{"n_layer": 16, "n_head": 6, "head_dim": 32, "activation": "tanh_gelu", "norm_place": "pre", "positions": "learned", "init_out_by_depth": true, "lr": 0.00226, "beta1": 0.9, "lr_head": 0.0123}
MLP neurons of a small language model. Each row is named by its layer, matrix (up: input weights) and neuron, and shows model dimensions 0-95. Each number is 500 + 50 x the weight over its row's rms, rounded and kept within 0 to 999. Numbers have three digits each.
A block is one neuron, or neurons of one layer that tend to fire together. Before each block is what it responds to, as a language model described it from the Wikipedia text at the highest values.

Responds to: Institution name completions. Final word piece that completes a multiword proper name of an organization, place or event, such as Academ-y, Commis-sion, Associ-ation, and also "of" inside names like Department of Health.
L9.up36:466535546507534536474418467571441529440449526432491424340493525435531504508507527376487461520473539510462527506502503404559555613627510397491475483541530543533547518468530493483563498518506469565543476395550460596632519473462466378545553469502467518511482539483506487531445497510515508543
L9.up68:547601463546498513540524507533521503555526550575422460481475586501568505487552523558510556583500493553531388518540480439533553533549482436581527541502554443476469538519526518451576571363418414519512497448456486491558504509500569473546543446391491510497567468445516560386459472525430445546
L9.up93:605547475549452569486569564540463498440558529479552476409572520365513452497495452489561518466537517576518450503439452441455417498488442475588512512534667523525513498436583535518570471496384513550500501393484539525504522454543597445443372394537433541453474524490491459484482478547544488475
L9.up555:455446505431500484485489672519420541518496531550490513354526527443536483436402552513470447500439573499518547427429508429446480466501509442554505525603455462521410440423553464532499450589432424500466458473476451460522529536529546527474548503492420544529535552531579565451535493477477512555
L9.up585:449590515541523528458487455509486458511508540494458441401469484506599458509578536487529452670529575561482424493560456421554521484485505424479498511548507530521499556506425539511518478440478449432488466523499485634442578569492538406445499439501550571500562490475488462518511466493510450414
L9.up644:482501544479487554419464464457500453435507489563483470346526431472526544387521493512473416534577527474603492545501538440503568534478445482456582505611491537533519439471568480470523472468500500491430505398623502567545537470507548543488536512476495552538492468457546649508400521535518529487
L9.up742:428501461525440447511430546471475522507547511501429403370515511447514496485430449524467423581520510525504502524462507526465519487494472387525490545616656565481473468418529556522527450444459497494547440399483544610538523446522604490568503461516451628425545496498554485517497533517496517502
L9.up1198:414487523606570509455455473508477528481440530477484500401490531516519406411586507509492415517528584536457389543533537453519526514507606486580490412578487497488563537484496559379535410457384447485563423494476469504470561474574517442516556376581546443424532535489562502524426457478564417430

Responds to: Opening fragments of words. First pieces of multi-piece words, mostly comm (commander, community, accommodation), plus sup(porters), Bri(tish), f-oot(baller), and auxiliaries has/have.
L4.up41:462459476551464535442539415507426472504517501594551475572489607441566551546497471514507456451484553446492550527450476457427480488513428488469564473462471472575563462522478476442613551508659503539545431432547463494479468526522502495534423443500471540412483532492504604517486518490594561551
L4.up43:507390545600494464571507513526428544515521516466457397408506488485441482526509502414498497551564515462557452557446434509565518558517444380536511551524532543554577501494555453534575570444553475443529386464452540475521444443533539407618451379569487506512602569504474586520496498545548513527
L4.up487:470492557517509487505494492535604538508543479502468534397472447463510412575512462470523534497507513484550503547488528554548503415549543491537553495560542580571495535496595503486522592538530519390574437540499570558516521460440518498621415434501448506501524513496496561460451467496560438509
L4.up867:565446516486510517456588494423469477497558438455479458506448562474444470346532543575461590482564596499465584585564538576458530462502465475523499492455513518507538554461511472500523460514440464425509549448543441520483555548555527489522426517503424490555532503460547508491485560534420427578
L4.up922:400459484544500601514500545515431551364413556412451568470503532544567423425462557520423532561461483534481539546628490618439493489411461492532498515513576433546509497447505456515507510495439479433440465574604558392418583515546538533499454412489412436533549516497578521526571458474486553388
L4.up1031:461445514569503415514502488512521511461492514522523468461494568536589559527453460576476487448542474509456504530505477457477538406520559446445458563450581510539566518506491435444536505571474457436545480442551475498586547482522589479542551444492475510499541472473507528426473469541545502487
L4.up1043:504471545483469491527559477454411452468536477452513422503459526524541496525576524580547511538507444427595459566459472506433551495471449419512521458469453441574478467490464495549530525496515496500619525423479479535515452460490556408609582432525500441506493475523509496495494537520503556517
L4.up1424:529560475412521518525523511467455529547460481488310452535457568462543439531528549508535547547445475483421564451511457588547468479521519483559601495545482535489456493562417457456440587463411461435604575478428572456514477510559518487544503460447532420511490447470510467525518491492523637512

Responds to: Paragraph break before headings. Double line breaks ending a table, list or paragraph, right before a new section heading or article title (e.g. "= Louisiana", "==Ligaments"); weakly, "over" before numbers.
L2.up75:542446489529522572534571551426487477537477529504536509496450548470439434543484512514564491547427454544431491476494553491571497578617434420453518432512574464463456605499540493485565523470529409511506461499579499491541539586491450504539478487468452453428487541473529489439535567469532529550

Responds to: Article-opening subject framing. Tokens right after the subject's name in a Wikipedia article's first line, such as (, born, is, was; also his in sports-career sentences.
L2.up720:535505473430543572519519457446496421391581570439518502499473495462544553489482547523538472521480527571423522423554494478490487510505455460467628472409431502470575555528435516518575516514522464565449511438413414521546572468531503492479463480488500509573455549526542460471458467547534502595

Responds to: Clause-resuming punctuation. Closing parentheses, semicolons, commas and spaces ending an aside or modifier, where the main sentence resumes, e.g. "(Dido Miles)", "emitters;", "four-year goal".
L2.up1508:477571516427486465448447510520522438500486556517499544461484470504551533407456550501469461517517556478468506532524490455557493505473650486554487481537561406511418507439583552563563414575517424566597459468558530601452537504496454437406613376509577557459471573437538499461465470557548485481

Responds to: Table cell numbers. Numbers inside pipe-delimited wiki table rows, such as scores, stats and years like 14, 6, 0, plus scattered word fragments in running prose.
L4.up28:453467476457508600484537456487555489561447569490550475441553502453494518507476510583592475605449455518499568524518590585521416509552487430491516589437473530467576528458427501460535511383370474505494492533519439569540484504445525468470527553402383494456453493425559480453537477482542609605
L4.up492:527534485482487557493513456571536522468498553443447458431467531497461524489456514524532482585510534514518542480544503553556456489527498440502526493456509498513476591446465587491523507439381387469398467437569405524575527461486567544537529465380445482469482476427540527539524557507499640681
L4.up565:494515520506510545467439451482483498474567569520528463463483544524477496537475578463593412600529489478534504493548587372538399501415452417493478495469501540508487527502425520493516532530549477496612481455630471526673485584507526482494498524470478510530455490463475562591453503508490538609
L4.up958:496539474481493520532538467476553495555526543513507449519501513440508505452441516582573452611417529532453524550525496554489405467494484489493485482470546525424487551464553546555516608367505427429521521558594487489574537479497483505464494482376372527458526501342563540483474562480610569489
L4.up1034:505466460469478511479508442442524512454476511532504566537534428488514507498485478570553466545484457524449599513512497546543482507558517310513500562438505573496544598439559583528530474397399435463400483446524464562600482543422479475469505482443462568414417477395634526472591539532556589573
L4.up1145:386411513422528532526455451516652412414525549504569521457477467499470420541455508503544532555440426525468499535527512528441418451483487488526516549451494489441503495372543518540533523486437519558581483417472556560504484470444552514455563473432482561373453510448583488403541500505508515520
L4.up1388:467509528436481554510546517564588439523527605510458494446556593484483568478494640428606467545469564488412457501491590579518432501620543429498523539414462538505497563457453593514565525431446467551492445497563460523560522411462410468537477471448422485470490462446590470515401535508584532587
L4.up1403:423434580437583564491468470463553444471550474484529459502466501446455487479440537472578435569523526492412522549544562574460426506523484455501522519542543512510509478428504477497464488409467569450440523506601518598510573500454511502427556517514358580456406468406539470519458572527586550464

Responds to: Acronym and name endings. The space, closing parenthesis or comma ending an all-caps acronym (NCCAM, UNESCO, FRA), or the last piece of a capitalized name (King, James).
L4.up24:501550505462543516380447521537545517460558485411480431445494583464455530520452483467504464549460539459489590476537551438518517507535514506527509490506512450481526533397505525442546415500468493520507443349520438522567503521509646533542511426470430549538419540443517522378470519543567579595
L4.up163:470469501549509554458531410556528448476468489510570519499524510526584463566517501496471472488535595578444473526522548461482492406465527445531462427497482434463421538529463448353575539484481479545596578541548506508476513457521419507381559536469538520408437462456420530447417574546600540496
L4.up223:494483497498516608438562447461504482401457517524566473529430492520503534431513519495467456513457607652552454520496467490505495422446469392501455445449517575413497501568543517497509495550554320642550555489448558580503550501550465436406526514509469508471479520465450418499389533483578539531
L4.up432:535496487519501576489534409458512488458419536492519525562445443470523527356550528568537448503550473659466451520510540449507467481544505449491516486392495554461524568526490549518472563381454448481383564627508541639519540547551440456347510510521487507447485506494490468432523499505552500449
L4.up1083:567568507536519576482498459473479483368375530511509577491494430540514538474558566522524427515463525554526588508522510528541424471525517407454496508492476544435468534576486558488536489464490346558515536645431463637505499490515388428495488524550510443522461557460424462496447486495525561522
L4.up1160:532592478512512593515503454416456511490431473482496502532482459464562463436526482557512438502575502707449489548529495482513435491539499433459475507437495610493479503512554495554460522523526486506490545550445459581487512466551407557407473553502510501487437531482451428457468475483648542437
L4.up1333:480550491496493448453552498539531454508435497531477487566385495517408518410523506468481540540481528585489375520519542498533487467526519473525501540480474570482545522496479405539513433532486495613573498474496490499449473523500410480336557510484465552521491474516438470526512549566594450454
L4.up1497:545532474514513502441574429441526579460453441518648566489462505493489480466527522465516516471523534570532465460517535524551490486503517490493511610543517572417506627579501460393524544547495500557543448589528603543479542460496359462401501503496548560519498507484491538507383597509497481456

Responds to: Mid-word fragments. Word-piece fragments inside or at the start of longer words, chiefly ond (London, second, Honda, respond), br (brick, bring, debris), ong (along, Song).
L2.up232:422512529540480526452453512547453507496484489421517383424456418483522550524502473541484384534529537421491427476483492525575431444570493449463586522488448457521551633484556483566422544493456568560550511503449461509574449546464491443576422432577503455313482483545513481416536523452491520424

Responds to: Section breaks, word starts. Paragraph breaks closing tables or lists just before a new heading (== See also ==, = Title =), plus word-opening fragments such as pol, int, pr in politician, introduced, promotion.
L4.up88:583507447519522416406521575479516511511510551432556320542495511542607538472472496501513507471447548427527478496503578509478491485547481482485550495402438542576494560578470443563492440460544411468463595556453522573457553537459453499505555472602422503554554466421445533446519501509438454547
L4.up116:426494448520521496516514523379490404464470595542545540490465541485542504536534460494515492518406457506446506466540580520548474582529489361499562412614470484480459600429530518538524481420522401549468501435542427515518497500460488475527495500476493560493399519530485513509541565496551459513
L4.up440:456393518463504506517509557420495482555447568534580554478511522472455477500505496480548488538431482485457482515501565541431372589555497465488462551518461470391486507415461583443536639411490467508444522527596521446537475495475388510476535533405460505481381469466536622479532608525535529532
L4.up466:431530503467452442544543529539584408511524483543513475386471543506482451472427458453522520475502440458412478568412598491529366559494501533506501530593502568486489535480513480438525470499505543554541593429492467612512569511449524546475543502449478524445478546501525498475544621505494471527
L4.up1105:505397562455534469461544523450462475484547477466546557360539492485565558439409526496487457531542523490437570560490467507538531619544529559513465459583514526542575555409483453552520402524518500529511501370511492502530505449458527471540464511527498523523474520537489479467588515525432514512
L4.up1122:458481525514581521353600447418549469485532452500603457433532438451463444423465467511498484499495436546505439505559551539456431530567480472472489558552487492503555520458470462615484487531441513520434556453417545636470617507516515474370545524609523526357428513554481451566521506563576517419
L4.up1162:556418523532526488549499482469512490516465515551542527480533609496466441505516565481489515457429523487476431553454474548569524552537449408466552370537471520379502626477481570461472580529569436615467494545535505430568500498507479538599475504473458459443476566465479495529522553462461507590
L4.up1510:436581528478527568512407503575471437520558518457501461376477566447604466488450477434502437475457460462482574431526568426471491563574497501518567556557501511504465504454468499511565383528497516565598557363523530605468554499493525418474526487449524544475476516532472516491561509524481582479

Responds to: Abbreviation-ending pieces. Final letter or piece of short capitalized codes and table headers in sports stats, such as GA, Goals, Apps, FRA, ARG, ChEBI.
L9.up366:494455513425480525483515474458495531421496597433450490479432526490520390363501468544607469542481501581518523492603530554487512447393510314454532503526497483416551535506434502483541534416467479479460436553445416570473519486520478515416551520472407488518459414465452546494485575528487481571
L9.up502:523482549528547567501542458389494514562505535445463562591475445445512502479567521535473474492436508515508491540523510560481443549556529475485485518448486505461536559409610578479476552515512506443429480534494601564449499520507485444563465530427437445506441527414494506530480422521627544520
L9.up1055:563488533525551591439429467517508533466440554459499509516450548486505499381485467509491480479592517511534504491513509487449527490543530478466419439503420454489443498472420608496547469445523392504494472506523542532552457530444394394529388514511465479588563511478500615531510353473481602510
L9.up1080:548542483520528582474514422487516534444486546471490481529558467470528518401536530581527482498513547575504453467438462559456487568466505478495517497542556563416474545485451488453447570505568464459529459538522583573526572520550415511502473525500492453431506483450477520444424495530548571532
L9.up1205:472441516565444534475539494440450519490391552544509453513543548442565476491509512534515422535432499631529489534461499512533481450507553352522458476485498559501499600562559447533565571384493405520544545597452496601553522456492455404361383422410485520502530483488471487467487475528561515540
L9.up1326:515432516483549486516550376516517537460468519464523418492451531457590524406473484528547546501530549581527488541551493541504593480465623476475399527416449611481573565497441475497489529459582387471412544463486475526527481564545473483464586510481386485482473487491529527491431545450541544533
L9.up1425:510420469524463460576456426455541533439535539537589483537455558430470548402517504532554523467572438575495550566559534477451545497440515474431459473412541439521451535503464554497599540463426499447340565579443556471493529483471536520488429493448400468486484464418497503451479545535574512512
L9.up1428:449533509488534583451615501438513452535462482627475495376417513553640523405554444510538423480486526522467534556507555518556482562492505514448431512507547439547515530483536516375568466415520483479435475453463415494517567488521460445544480490518484501432484439482478445489497561537502474497

Responds to: Mid-number digit continuation. Fires on digits deep inside long numbers, especially decimal coordinates like 39.9485555, catalogue and OCLC numbers, also on word-final pieces such as Leng|th.
L9.up86:497583540473508521492462475523463545548460514540523419480534501428514553525574495422575564542521513469537436493478451514574440471548551371502430434515541530426546513487482589475532451472484477463474483459543540547493495514560564457528493459532539564449598481519508595438579415513451486465
L9.up335:572438408558437497540459424471526483593394601500555492440493507605455423539522551553524545487459559523532448503422526520550470533540496452415575447430484568396521531573516569511526521491494430470519505481535475587591473537461490461542478537438421477466509546467444492493488458532490461632
L9.up478:483618468402488544522534470564470535484524649524530502534528511486569461488609504536537424543499485447572490460500497534605418515452426514437490506415529446524471516469470541529574511587498460462499512550375514484601455588476410499557499480408481445508461503491513533437527404478557560527
L9.up809:377533474488471563494447447542504451482594600569572489467572460485448550508555482484521431651456530472516441525459513532521459511443487477468499532542510507468539488461486591538449407496464510471497398456460462567568564486461552504503543482429466518524442457526620511473582413448529505492
L9.up951:545453420474495510475439423539442510504452503549486460468517506475526505562481509502485436584473550469373491468517447522655439520605543453566434508524544432562451524492560588554538513522497460485457503471511451500519465509514385471462447481538475498437527513492504437487501534467601605475
L9.up1405:452423563498508537545468508523387573475473555475492446471499542453526547497499528557498561516455523534511480518508492501532521522548586407461477476520506479561573540500478528431550437509541445462483490506513487482569575458497528471489492519500539594482539493509528549453552490519478537553
L9.up1474:569482444342517533464428544554465498434388515551456496476502526534597520543539467480547496544519524483478425430505518581490522448455541491394435496460485488522517502476516621452529533467459499528477494517539499556577537553470561482548457457459461467539429534475452490416539472488539588634
L9.up1518:471485524509481589456523418447589386422530528474453432490599400426509603538561430505508445489458537448462429546453457532512547524491535487426522476383467459458491506478642497529627501544562395531498446510520482514496539460551515486550497468499524486475489461466604569556529462460493605557

Responds to: Table cells and years. Mostly the pipe separators between cells in wiki tables (team rosters, stats, officer lists), plus year prefixes such as 201 and 199, and the "up" in Cup, pickup, break up.
L2.up1132:515466573490505528488462482479556450488478604458517458464568555541503442481473579531557457591447500501525508481513561504533477551462599429552518496394515583472544568421511567509565529385438417504458451511604449521539487488424487446498561475416500556471425464433595514495535573505492546566

Responds to: Table row-ending pipe. The closing | at the end of a wiki-table row, just before a line break, e.g. after times, vote counts, stats; also final year digits like 201'1'.
L9.up427:419564523537489521493457382437608433518506477548595545519514444543488539460480567475559426522458483528430451476483529541525538567498500425440479469528445527473558493594511524468441523498579482489402572551471591512452424520536391506448560533474459496534456579537467427532538440532466587504
L9.up507:445491379478448465488405540470534470480488548493543578500532513547530507457552475505593421489516537500465538442507640512505448482580556545415515534504459479417501492492538550531479422397444519562486495443525447541504625541424447530405553519395526430532460557526534476490515530501500488491
L9.up582:396502470566514522443521452542528466495510530519516526511488520542544449527457517503522530523438576515442515521443512533531429541498562504408541536488481483434484533471570531512473492512451461481511572504505496637487452594471479471533470543365423444528513611493573464507561494552459604640
L9.up593:464525476486457465498493516510521540515560471458502478516513494435518485442565487449431505470477489525485511470435518529549457501519576537364563497491450481484502484557536483512479507510502539501506510527506497510433529472555483530519523551489478398542476603545477487503516510724512493527
L9.up896:470416423535472513385484430469562482525493524543472516487515527559523443489541571506538446527599506500476501434504523553622477539540532439469500555444483533542517581492507560471487522438491483496440477508492454588509544433451571527499479469502387470563475655497547553415612460551452548575
L9.up939:417382564377456480549416529523525414538474538472510583460585427497517547472496472484515407473494465474332494532451455551543569467514614491514470566524493481476542556442527466563540533597459583497476432489546459536533504508484456523449463551426460532496487542411534554465543584501518625584
L9.up1454:480500471493469479499480486444455439539469577530641463501496484547550525573485603478644487468428474468437589453449504502518426461532470434524481541530457554421418517532448529505515530517466484485443495511466498530544474439445524499408470556365495463483494574413478467496508558503449579564
L9.up1464:424478502444534472395474492503448430469487546498478482497468511607416535507564543526610473519481544503401527588378500497465561501518617456568507501523399544468448466471543536562543552474428500494503404449528428526515492438458385477514551555493480499471440475471558486465512460490478540515

Responds to: Boundaries after numbers and sentences. Last piece of a split count word (fiv-e, th-ree, f-our, 25-0), plus sentence-ending periods and newlines that close table rows.
L9.up146:524597526457450514469490568484512465432523544517490523477453550395535511579421531494512436517526493462448497490486564459450454481620550408503544534557528465518530548414501486519519514408437415548539454550602473494555501461487534466462457466543402487474499551441560592504540578519532537631
L9.up246:396601530475483475465415482505578474443590477454467467461522455445460435451541448550562520565518479470509464539563505474453517484463515471571494595464514538520401490409466544513560464511484486578436540596498499569458519525530474517576540458477458634512388480489530490493477448535504547520
L9.up315:504521537400488533516495485428567475420486556554527515403457505463490462529437562446515440569525559440435573441532558436493468494571498387517505462545562545485545532411495514516521477421475450554528438541541411508567474456409429473390486472548445522415449486485571538501452587523564515535
L9.up553:478511557382492472521432478514471553451506498417504431525516434493533429451580495542537424588579557457553617436495542491482519472517559508494558453512571566476521450449480559408493493522514482469462434445520442548497497491452534473490608343498493527494448565496577514481514521516486611514
L9.up727:468506449492512571455456391521572465534564487547508497543532497567466508488448490452637553524533562491480431590558570578542413481418546488390430524504471487460525559469427521443434479534421510573391436550579471565526570485417403489579551485525501538429512529520525578542521499518466568455
L9.up836:582412503511519533537470539513494506510470538491479533473401448557514522436522566526502512581486472512451507524521456497601531473503515395525464460501513586494446522445545475476557535455548395555542421507470478600568529419512438566505541418522459522475492572541498590420444415415483513588
L9.up1223:377505496441455546498498447429604486444582525495540515502500502498532463436429508516590462570496483466404582553560517541464364561571509457563524554548574524537543485414435500419594441431401434537459476559528446525513512514491443491449510433478494521420465499449669518475500578464550576550
L9.up1340:435446491515517580510479491502488524461604554503479488495523508458486518421450508535531482490448434506541580555509554550482484572428560468479534489443610512548467445454427539489603457477482440529426503504510504389498553486482620508479518523471476575461458461566516526544562511510563532466

Responds to: End of names and codes. Token closing a proper name, acronym or identifier string, such as the ") " after (UCDA), the last digit of an ID code, or the / in an InChI.
L4.up162:566554544534506520501534518560560409473487504499467512489464585482510510450497497463487491511442409463522489513477413395528556545453515395511514509441512440580516588504523574456623554395448434518467447586562531463609489582469621491534452371439536477551475472519619590485563501484476517622
L4.up182:572584450549511584428518475475546496462431480477432398579491490448553447427526560507503481531476566629492462508488451417490443475545525367511535402408530515541466600504513629512538474443462404522495542545449472587512517643509470422436439450473500507480532565513489502405481493526549524459
L4.up277:595554556488516483458600446455491476433443487487465494535460484494593485511581586588537453498474548650498465477522439454483468482474537394500536487427475576443538634540542554497518514456469347506413521545473469550488515574529548435518462508530500463476483591481463434425419437490519540529
L4.up397:578449501503495453465576408448462504520416470535532511541464504485524490536533548550534488513503515616508469439502473495549537467608617349484563452426471541541512645524501604489542489439414405538476496558534581567542480557529487438474423518507522456358493592485472530388490537516481474556
L4.up595:536547492548492586389554490513519454449531464501444464510516516476616537438577579468540577515482542617466402471546495466490522469484506444532482443433459406525443533528594538503613534491484358588482438536430511519570482590544487504544476455523514469486536557493521591413384472507530496563
L4.up1096:595472430470530556474569441438502457434416508556433468501460506424619445501527563529516531492409501536464547437548467499522539542517615385480551471442452519548512623518507538493534551430472285568408535518515403521548482501484504494460477503466468474454469541514498561485514537490545531542
L4.up1308:566584443508539629480572537398571472491524563510466485551512512498603444419592569456534611516480528574532450497465510427418473526515522466473492464460483473515482627523599531528573520463517402524438494489510554514595455537558438455520524525454524501461535525513456570333502474490473470510
L4.up1458:494538423542505496467591455475516431476535553539460378557415522472546500473537557448512473552413507577581487372571477433455492556563446404462549531449500486500527522515507620523577479381516397539503527515445522584541526538585554551400526493542436480505464477525539544400548449553522498611